config.yaml
d_model: 512
d_mlp: 1536
norm_place: "pre"
norm_eps: 1e-06
attn_scale: 0.118
bias: "none"
init_std_o: 0.0
init_std_up: 0.0255
beta2: 0.95
schedule: "wsd"
decay_shape: "linear"
final_lr_fraction: 0.1
train_tokens: 1281000000
steps: 4887
dataset: "wikipedia_en"
MLP neurons of a small language model. Each row is named by its layer, matrix (down: output weights) and neuron, and shows model dimensions 320-447. Each number is 50 + 12 x the weight over its row's rms, rounded and kept within 0 to 99.
After each neuron's rows, "raises" lists the tokens whose logits its output raises most directly, leaving later layers aside; "fires before" lists the tokens most often just after its 100 highest values on Wikipedia text that the model never trained on.

L7.down389:72 55 36 48 56 52 44 56 50 43 49 35 43 43 37 48 43 40 61 42 39 47 52 49 46 67 57 47 56 35 67 61 50 36 41 37 59 58 42 75 46 45 51 36 61 80 49 70 48 47 50 51 45 49 61 67 46 57 45 51 37 51 32 52 78 64 36 55 74 45 38 43 81 27 37 48 37 50 57 48 54 49 47 49 53 68 32 74 37 53 36 62 59 59 39 56 44 33 47 49 16 36 40 37 41 37 53 59 37 56 37 61 62 39 35 35 46 41 51 76 47 61 43 58 40 40 34 53
raises: ".", ".)", " themselves", ".\"", " two"
fires before: ".", ",", " in", " on", "'s", " Records"

L7.down1241:53 40 46 53 23 23 76 49 42 32 64 62 39 30 38 68 30 37 57 61 63 48 43 38 43 49 50 34 56 57 65 50 52 60 56 50 52 49 42 33 65 45 51 40 42 52 59 64 38 70 28 44 56 72 46 27 49 49 32 45 69 35 83 57 60 36 53 51 65 50 56 52 36 48 41 24 69 56 69 45 48 29 53 46 51 42 58 51 30 53 37 66 43 27 54 38 42 45 64 55 55 49 51 37 53 47 52 65 52 45 72 53 52 63 32 40 64 43 63 75 47 42 49 43 53 52 64 64
raises: " the", " one", "the", "one", "The"
fires before: " the", " a", " one", " \""

L7.down1274:44 38 29 60 29 52 55 43 37 54 40 62 41 69 55 60 53 53 76 63 45 57 63 41 39 40 50 55 43 53 36 30 30 51 58 46 61 51 55 46 45 64 40 57 51 48 63 52 61 36 59 68 49 39 51 61 56 44 54 40 59 45 49 63 50 50 30 45 37 72 52 68 56 51 32 26 26 39 41 60 56 37 67 42 38 37 69 57 22 46 46 72 35 57 54 43 49 46 38 40 42 45 58 51 56 43 47 49 62 47 53 45 62 38 61 37 38 52 54 47 56 57 48 58 43 33 42 76
raises: "\n", "==", "roximately", " 51", "00"
fires before: "\n"

L7.down1347:37 51 41 75 32 58 57 18 55 42 62 43 53 58 43 60 56 32 49 55 47 59 49 38 36 37 39 39 62 36 39 45 41 45 57 38 55 54 53 50 44 35 47 60 44 45 66 59 64 33 54 47 52 55 49 56 65 44 56 43 59 43 42 61 49 52 40 42 62 61 48 60 39 51 33 44 58 40 41 40 38 55 61 42 54 62 58 52 41 34 48 58 42 62 67 57 40 54 58 47 46 45 64 42 46 44 38 46 62 33 42 49 52 47 46 49 51 45 45 48 56 43 57 43 58 63 36 52
raises: "\n", ".", " map", "sonian", " view"
fires before: "\n"

L7.down275:35 45 66 62 58 46 40 47 56 37 93 34 60 48 63 45 52 29 46 37 42 39 40 34 76 37 49 58 40 56 57 38 58 51 55 60 55 47 39 51 61 33 58 38 62 57 44 50 58 65 56 30 50 62 39 54 54 44 33 52 48 39 60 50 33 52 39 51 64 93 40 38 56 56 36 46 79 55 48 31 39 63 44 34 48 63 39 55 49 51 50 59 47 35 76 36 47 46 66 41 49 40 64 35 48 52 47 46 53 52 33 50 29 48 55 56 51 44 59 29 46 49 39 54 50 33 49 54
raises: "–", ",", "\n", " (", "',"
fires before: "\n", " |", ";", ",", "–"

L7.down1139:68 43 43 49 53 38 60 18 32 55 34 45 48 75 64 48 37 45 49 37 39 35 33 49 58 71 44 54 58 51 42 49 60 35 47 50 52 63 37 57 46 54 56 53 70 72 52 52 43 50 36 29 76 49 67 29 34 56 63 56 50 57 56 50 45 40 72 49 57 43 48 41 33 62 46 56 33 52 52 54 66 53 50 33 27 63 49 21 48 54 58 43 54 53 54 54 44 55 56 47 56 45 60 53 55 64 31 33 35 68 51 50 28 52 53 53 59 37 42 37 45 62 58 38 48 53 63 43
raises: "|", "Elect", "Qual", "ond", "aw"
fires before: "|", "\n"

L7.down855:63 44 43 56 60 40 66 52 37 52 39 46 33 53 14 53 51 40 48 65 42 32 65 51 67 36 43 47 66 17 23 47 40 63 74 57 62 63 31 48 50 64 48 52 49 60 44 65 54 44 41 53 44 47 47 57 56 70 50 62 59 58 61 52 48 53 50 68 54 25 35 55 46 37 38 38 59 48 52 29 31 48 50 51 59 50 53 47 37 51 50 52 40 54 46 86 39 48 47 44 71 61 50 77 73 56 48 77 51 81 60 42 52 55 45 58 48 59 59 45 50 33 54 60 63 60 69 36
raises: " on", " On", "On", " upon", " hours"
fires before: " on", " in", "."

L6.down579:62 61 49 43 45 58 68 73 34 78 43 63 47 58 61 43 32 45 62 33 66 54 43 52 43 74 51 33 51 19 41 63 54 36 59 57 30 39 25 43 51 49 65 54 76 49 50 53 56 75 34 53 51 34 66 54 50 42 64 40 47 50 33 41 18 48 45 49 55 56 52 68 26 57 78 59 35 55 45 57 62 56 52 40 73 34 55 35 41 41 46 49 32 35 54 48 32 42 63 61 63 65 48 42 47 58 43 58 47 52 25 65 45 60 54 50 49 51 61 53 58 40 35 53 41 62 34 55
raises: "ing", "izing", "iting", "ining", "ating"
fires before: "ing", "ed", "ating", "izing", " to"

L7.down931:41 48 52 53 39 54 50 10 55 55 74 58 50 54 40 61 55 43 59 53 42 43 58 27 41 48 43 42 52 40 45 56 27 41 68 48 66 45 36 46 39 43 42 57 49 59 63 47 61 45 59 58 56 58 40 50 50 41 51 38 49 43 49 57 50 58 51 49 61 47 48 71 53 61 49 35 53 52 41 46 59 48 55 50 48 50 55 51 43 35 47 61 41 60 80 55 60 51 49 51 43 36 62 38 60 54 42 60 63 50 51 50 43 51 52 44 53 49 59 59 45 49 50 49 52 55 40 49
raises: "\n", "====", "===", "==", "In"
fires before: "\n"

L6.down64:59 36 35 55 57 36 67 40 61 47 32 47 57 70 20 58 42 34 53 43 34 57 49 59 46 56 65 57 46 49 36 58 40 62 41 36 64 63 30 62 56 39 36 42 49 59 38 38 49 54 57 69 52 38 38 56 47 29 37 45 51 67 50 39 53 48 43 51 60 33 48 64 65 43 51 56 44 02 58 67 70 58 61 40 34 54 42 34 36 62 54 76 71 26 60 55 53 54 66 44 36 27 63 36 47 63 77 81 83 58 51 48 57 68 60 35 71 41 36 46 53 46 47 43 42 53 52 34
raises: " a", " the", " them", " each", " him"
fires before: " the", " a"

L4.down187:43 56 50 63 46 51 29 25 46 36 73 50 54 56 55 38 50 40 70 44 32 47 33 46 57 33 63 43 32 48 46 54 28 56 56 50 74 66 52 62 42 54 38 59 56 46 70 65 68 32 50 46 43 67 39 68 31 46 32 35 39 42 54 47 46 51 44 44 58 48 46 39 63 59 60 30 70 51 50 39 37 40 68 44 44 57 44 50 49 45 43 21 65 49 56 34 52 22 47 40 48 46 64 51 57 67 49 69 42 40 39 35 64 37 59 70 67 41 51 46 49 46 70 38 65 37 43 23
raises: " (", "\n", " Life", " Affairs", "&"
fires before: "\n", " (", " and", "Career"

L7.down62:66 55 84 54 60 63 47 33 68 47 22 59 57 72 36 55 74 23 56 39 43 50 38 44 27 52 68 49 52 63 53 54 39 69 34 58 43 53 42 64 46 50 52 67 60 58 46 35 48 46 57 68 22 40 55 52 66 53 49 48 53 27 48 63 60 57 41 51 66 62 43 57 56 47 44 34 80 42 57 48 46 49 46 45 47 52 49 69 56 48 53 61 47 45 38 47 72 36 57 64 53 60 53 35 64 34 64 68 47 41 78 42 50 64 59 36 38 48 40 70 61 42 69 48 38 40 44 51
raises: " the", " his", " its", " this", " each"
fires before: ",", " the", " of"